Weights of a small GPT-style language model, trained from scratch on English Wikipedia: vocabulary 4096.
MLP neurons of a small language model. Each row is named by its layer, matrix (gate and up: input weights) and neuron, and shows model dimensions 16-79. Each number is 200 + 40 x the weight over its row's rms, rounded and kept within 0 to 999. A neuron's up and down rows have the sign that makes its largest values positive.
After each neuron's rows, "fires after" lists the tokens most often just before its 100 highest values on Wikipedia text that the model never trained on; "fires on" lists the tokens most often at its 100 highest values on Wikipedia text that the model never trained on. A number after a token or word is its count.

L3.gate311,184,144,154,241,229,205,225,190,182,200,158,257,204,160,223,237,142,192,141,177,278,184,199,214,205,175,173,178,226,182,126,222,196,252,219,238,180,240,216,167,229,152,219,194,212,239,145,201,185,166,162,207,174,123,187,153,224,236,270,132,249,215,179,158
L3.up311,201,161,187,263,219,169,217,165,151,255,153,250,232,150,245,195,152,192,183,166,278,174,164,152,221,154,116,129,239,197,168,218,199,219,181,230,231,242,242,210,176,168,246,208,213,222,130,156,188,158,117,203,159,172,175,212,206,187,249,146,283,206,234,189
fires after: " was" 21, " is" 18, " are" 11, " were" 5
fires on: " not" 21, "ly" 11, " now" 8, " often" 7, "ently" 6

L3.gate268,214,238,233,169,138,142,225,180,181,216,176,167,203,261,184,176,194,172,199,288,209,138,220,213,245,145,155,261,144,233,253,187,152,224,200,182,215,202,233,182,167,218,205,206,211,200,228,185,183,289,276,236,240,256,187,200,141,191,131,216,119,178,248,199
L3.up268,166,138,127,216,141,204,165,251,163,209,177,220,260,184,180,212,105,276,203,234,246,143,157,206,184,245,137,203,120,204,196,122,270,238,215,254,221,208,220,214,178,204,151,202,266,206,244,218,190,226,187,182,187,232,203,197,201,278,181,194,197,177,247,201
fires after: "\n" 37, "==" 14, "." 13, " ==" 6, "Career" 4
fires on: "\n" 71, " at" 15, "==" 6

L2.gate427,169,150,144,210,240,179,179,213,203,207,258,168,200,225,176,277,209,208,144,135,270,308,173,256,278,150,206,288,189,132,185,207,194,185,159,217,162,227,165,210,221,215,246,217,185,179,246,153,191,189,164,190,228,240,234,179,246,158,163,164,233,185,185,209
L2.up427,209,164,197,262,238,213,131,159,180,225,170,207,189,170,225,237,169,229,238,192,176,225,187,280,145,208,243,186,194,98,107,235,191,218,234,172,158,252,183,204,210,167,254,289,245,225,236,184,193,192,181,182,218,137,229,184,206,181,227,151,206,150,193,179
fires after: " J" 18, " U" 15, "S" 13, " K" 11, " S" 10, " M" 8
fires on: "." 88, "ag" 7, "ally" 4

L3.gate338,203,183,199,168,203,157,211,214,217,194,172,183,181,252,268,225,155,251,249,248,167,188,188,215,192,194,102,258,261,154,250,132,188,186,98,218,189,175,137,243,117,230,155,164,175,148,191,188,215,248,230,251,103,234,148,207,240,170,175,146,218,200,148,213
L3.up338,129,247,176,158,267,219,260,267,167,158,189,257,241,226,175,219,156,211,228,145,195,242,234,164,213,198,196,192,198,182,230,155,221,211,253,247,266,190,227,164,233,195,222,159,272,223,229,238,230,199,275,231,242,255,201,192,178,186,186,210,313,198,186,185
fires after: "." 31, "\n" 31, ")." 4
fires on: "\n" 70, " career" 6, "," 5

L7.gate247,127,222,201,210,307,232,186,279,211,183,203,118,228,200,206,241,229,219,192,159,154,254,230,204,143,222,177,234,160,282,201,107,204,178,201,232,223,121,224,199,177,145,221,268,171,222,203,206,210,112,204,212,198,139,194,175,170,198,216,113,239,233,199,200
L7.up247,192,230,225,211,262,200,213,302,238,157,216,168,223,282,186,244,148,268,154,207,137,214,202,165,226,216,176,184,183,264,157,196,219,277,223,188,212,184,212,192,169,192,264,234,245,188,201,240,274,135,249,263,148,140,197,169,194,214,210,181,180,216,210,200
fires after: " |" 37, ")" 16, "." 8, ";" 5
fires on: "\n" 89, "." 9

L2.gate384,191,178,193,159,231,270,252,193,184,238,202,215,163,183,230,238,168,233,242,214,162,114,221,217,242,208,202,240,178,202,115,200,222,255,158,120,183,207,163,192,169,229,162,195,106,215,148,171,164,144,144,194,175,222,196,201,180,184,217,247,179,160,212,118
L2.up384,213,159,272,135,228,186,278,224,205,193,157,214,226,183,180,197,134,257,239,208,212,150,164,278,203,152,147,200,150,192,140,255,305,210,233,173,236,205,206,201,107,187,293,154,210,194,159,196,192,162,107,211,220,203,194,241,243,191,155,255,214,151,208,273
fires after: "\n" 97
fires on: "|" 92

L2.gate190,247,239,255,202,209,230,242,262,216,230,188,133,207,173,198,187,220,191,213,108,134,216,171,263,228,192,176,231,288,175,156,156,272,206,144,252,206,227,214,141,192,247,205,223,230,228,105,206,160,211,272,275,196,135,212,173,129,205,223,247,176,174,143,238
L2.up190,240,168,153,212,188,187,135,213,226,190,247,235,164,197,218,166,277,140,225,136,177,187,222,270,228,155,186,166,181,132,185,256,225,109,186,199,210,182,268,220,203,266,260,202,167,160,186,137,189,279,217,174,194,177,208,215,196,229,237,245,102,171,191,199
fires after: " |" 36, " who" 9, " he" 7, " F" 6, " of" 5
fires on: " Republican" 30, " had" 23, " Uk" 8, " Democratic" 8, " played" 6, "ied" 4

L2.gate108,204,123,231,270,208,191,272,181,158,186,186,212,146,152,185,224,231,159,222,172,230,219,195,208,260,229,219,209,192,127,216,217,197,180,209,192,140,144,140,188,156,177,234,126,193,212,223,249,166,224,246,125,193,195,172,152,216,218,176,232,218,168,151,212
L2.up108,260,145,206,259,230,228,269,191,200,207,202,220,175,252,211,198,151,249,219,210,212,253,105,160,204,204,227,202,201,211,256,216,195,214,240,178,134,199,183,235,285,206,189,214,195,202,94,191,251,234,222,254,197,192,179,173,135,202,178,172,193,240,249,137
fires after: " part" 31, "." 12, " end" 11, " top" 7, " City" 5
fires on: " of" 86, " In" 13

L7.gate505,191,174,217,153,255,204,229,173,234,227,236,182,253,186,140,137,194,269,191,173,136,203,270,131,170,181,232,231,232,246,213,214,221,223,108,144,249,191,271,217,189,139,156,157,237,210,230,153,241,194,157,198,190,168,277,170,196,207,201,157,216,224,219,269
L7.up505,211,244,222,234,97,156,205,199,145,169,206,226,238,231,184,210,220,154,164,233,282,172,175,239,157,214,268,206,218,199,179,200,177,201,212,237,224,167,217,162,270,243,226,202,135,199,77,268,218,231,244,210,218,245,145,210,182,142,280,235,168,172,160,192
fires after: " |" 38, "or" 7, " Em" 7, " An" 5, " E" 5, "," 5
fires on: " " 39, "th" 9, "ud" 7, "por" 7, "b" 7, " Sh" 4

L7.gate424,203,253,188,205,208,220,182,173,227,208,216,230,215,234,178,165,244,204,197,169,291,201,172,304,180,265,285,199,219,205,187,226,276,227,216,194,304,133,152,176,245,160,182,233,212,134,190,287,226,224,153,180,224,220,221,154,176,173,214,138,187,229,160,192
L7.up424,226,199,156,231,211,254,185,113,222,147,169,225,168,218,199,175,150,194,198,120,162,248,229,253,167,266,198,233,238,194,195,224,193,160,265,215,258,245,195,191,239,308,158,118,198,149,175,201,221,255,101,184,121,194,289,310,139,200,162,272,210,136,300,182
fires after: " H" 18, " h" 14, "H" 8, " B" 8, " C" 6
fires on: "as" 16, "us" 14, "al" 12, "op" 10, "anc" 8, "uc" 6

L2.gate383,151,237,199,219,236,235,198,148,130,182,201,190,258,99,205,183,221,223,120,148,167,213,172,175,197,243,222,232,260,189,90,149,220,135,230,188,243,285,221,192,262,179,150,237,241,221,203,179,77,206,292,227,208,201,274,168,233,243,214,256,182,177,225,182
L2.up383,172,212,159,200,215,189,199,153,157,212,152,197,202,174,199,194,224,230,142,121,172,175,224,169,219,190,241,247,235,222,127,188,207,150,231,220,227,302,187,174,234,186,224,218,268,200,202,176,123,196,329,253,215,183,261,196,212,161,265,268,198,122,209,145
fires after: " was" 47, " is" 6, " were" 5
fires on: " died" 14, " held" 10, " born" 10, " released" 9, " opened" 6, " built" 5

L7.gate201,213,306,203,204,211,183,214,267,170,168,276,249,253,159,246,183,253,280,188,159,194,78,261,243,204,259,175,293,158,112,118,155,176,254,139,195,189,151,245,209,169,275,149,177,194,189,204,137,215,213,176,205,221,207,125,160,174,213,266,184,166,195,267,270
L7.up201,178,159,193,175,256,145,170,197,235,165,240,213,176,187,179,199,178,136,226,139,146,174,240,191,275,229,209,177,226,212,208,191,229,154,150,158,218,167,163,156,197,269,255,233,215,70,217,144,223,223,240,169,172,211,227,139,222,154,223,204,253,159,234,143
fires after: "\n" 98
fires on: "-" 74, "\n" 24

L7.gate110,191,230,142,179,208,180,253,231,148,193,203,205,217,175,200,176,213,242,152,219,233,228,173,233,237,222,154,161,173,161,91,271,212,321,253,215,207,182,139,209,103,214,192,252,170,156,242,288,227,231,185,200,223,164,223,142,245,214,221,156,165,214,189,202
L7.up110,164,202,200,160,152,203,134,211,209,171,180,196,207,190,176,242,265,234,247,189,167,230,129,249,154,229,228,175,226,184,210,143,242,255,236,253,175,242,193,205,236,199,133,250,245,199,171,267,239,151,133,153,166,250,214,179,164,241,219,184,121,163,213,240
fires after: " St" 13, " Ar" 11, " st" 10, " No" 10, " th" 5, "cl" 5
fires on: "." 32, "ir" 7, "ass" 7, "k" 5, "m" 5, "e" 4

L2.gate332,156,190,192,160,190,257,227,187,178,239,140,186,227,89,181,167,130,217,289,181,126,176,168,228,210,129,119,247,185,200,283,134,134,150,199,172,216,174,278,138,153,178,213,201,150,157,211,210,156,227,202,180,211,206,256,275,120,154,185,258,204,164,174,158
L2.up332,201,196,207,221,239,209,279,209,189,222,252,209,187,240,209,197,230,201,224,239,179,173,185,214,198,231,153,280,255,208,244,151,263,205,222,245,172,250,181,180,109,184,212,204,259,135,174,94,168,209,215,202,141,195,248,221,171,155,105,220,207,230,168,221
fires after: "\n" 60, "." 19, " |" 7
fires on: "\n" 77, "In" 21

L3.gate93,167,210,220,197,255,150,136,163,192,175,164,172,288,193,209,188,170,199,212,178,188,267,188,207,180,193,186,243,152,186,191,202,233,181,164,143,244,144,194,176,225,166,174,175,168,274,152,162,247,164,281,212,197,159,261,156,167,210,221,225,290,151,239,165
L3.up93,134,172,255,183,262,116,222,262,197,132,230,114,222,276,227,151,232,171,172,176,111,242,240,292,159,137,223,220,160,209,236,241,212,182,182,154,224,177,231,158,201,135,226,217,237,295,164,221,173,194,230,164,226,197,218,168,200,218,313,222,166,197,250,207
fires after: "\n" 35, "." 30, ".\"" 8, ")." 6, "\"." 5
fires on: "\n" 93, " to" 4

L2.gate393,145,193,113,227,178,160,165,243,217,175,180,276,190,140,214,234,199,243,158,196,236,224,221,234,168,246,192,213,199,227,131,161,184,193,197,305,269,249,235,173,197,228,210,220,171,246,154,150,125,204,190,210,185,168,216,151,236,238,153,156,173,168,124,227
L2.up393,121,137,156,233,245,204,203,179,201,242,242,206,194,142,188,196,207,195,217,174,266,152,265,260,257,269,135,191,201,205,136,223,172,255,173,228,255,229,230,199,224,169,241,168,173,176,147,178,187,254,174,198,207,171,212,186,142,190,208,131,146,191,258,290
fires after: " was" 26, " is" 16, " are" 7, " were" 4
fires on: " also" 27, " being" 8, " often" 7, " later" 6, " were" 6

L2.gate163,251,147,230,165,252,204,224,220,206,214,174,224,207,144,205,212,186,183,153,329,235,210,160,184,225,225,287,157,121,160,165,146,177,158,255,217,149,224,225,204,217,199,193,183,210,193,251,223,157,272,170,226,230,226,280,226,211,153,165,230,183,228,219,208
L2.up163,225,221,103,223,174,188,182,201,192,249,239,191,227,133,187,214,268,161,177,227,259,215,204,203,223,191,277,244,121,144,241,209,259,156,197,172,195,232,142,206,157,243,263,202,183,151,274,196,214,277,143,174,200,219,270,170,126,212,138,244,219,198,115,200
fires after: " A" 11, " E" 10, " S" 8, " R" 8, " M" 8, " F" 7
fires on: "." 100

L3.gate10,211,197,159,201,168,189,192,155,228,220,163,254,244,188,214,195,177,285,200,254,123,191,220,182,262,193,194,210,216,183,175,171,223,212,234,146,194,150,291,212,201,228,165,218,183,227,181,193,134,243,257,187,222,149,165,218,171,237,179,181,230,245,275,199
L3.up10,137,230,242,176,198,192,116,182,265,196,146,262,186,202,143,161,153,250,235,188,206,221,187,273,169,246,155,199,198,286,266,171,230,215,181,193,232,280,262,221,190,221,258,193,274,202,250,216,250,212,194,147,199,224,199,261,215,215,170,213,264,212,226,211
fires after: "\n" 57, "." 37
fires on: "\n" 99

L7.gate158,197,128,167,233,139,125,174,229,244,200,192,199,230,170,231,209,270,206,249,116,274,167,189,193,224,280,222,141,232,153,150,275,218,140,169,125,255,208,225,250,279,247,195,173,178,261,241,190,168,214,187,209,178,162,214,178,136,172,186,171,181,226,200,195
L7.up158,218,193,262,216,204,214,193,228,201,162,177,237,218,280,233,227,258,208,231,201,264,295,196,234,231,177,262,183,226,220,164,207,204,194,261,205,285,186,264,228,239,246,195,179,192,223,175,174,266,208,215,255,157,214,151,181,142,183,200,225,103,193,221,250
fires after: " |" 35, "," 23
fires on: " 2" 24, " 1" 13, " 3" 12, "1" 8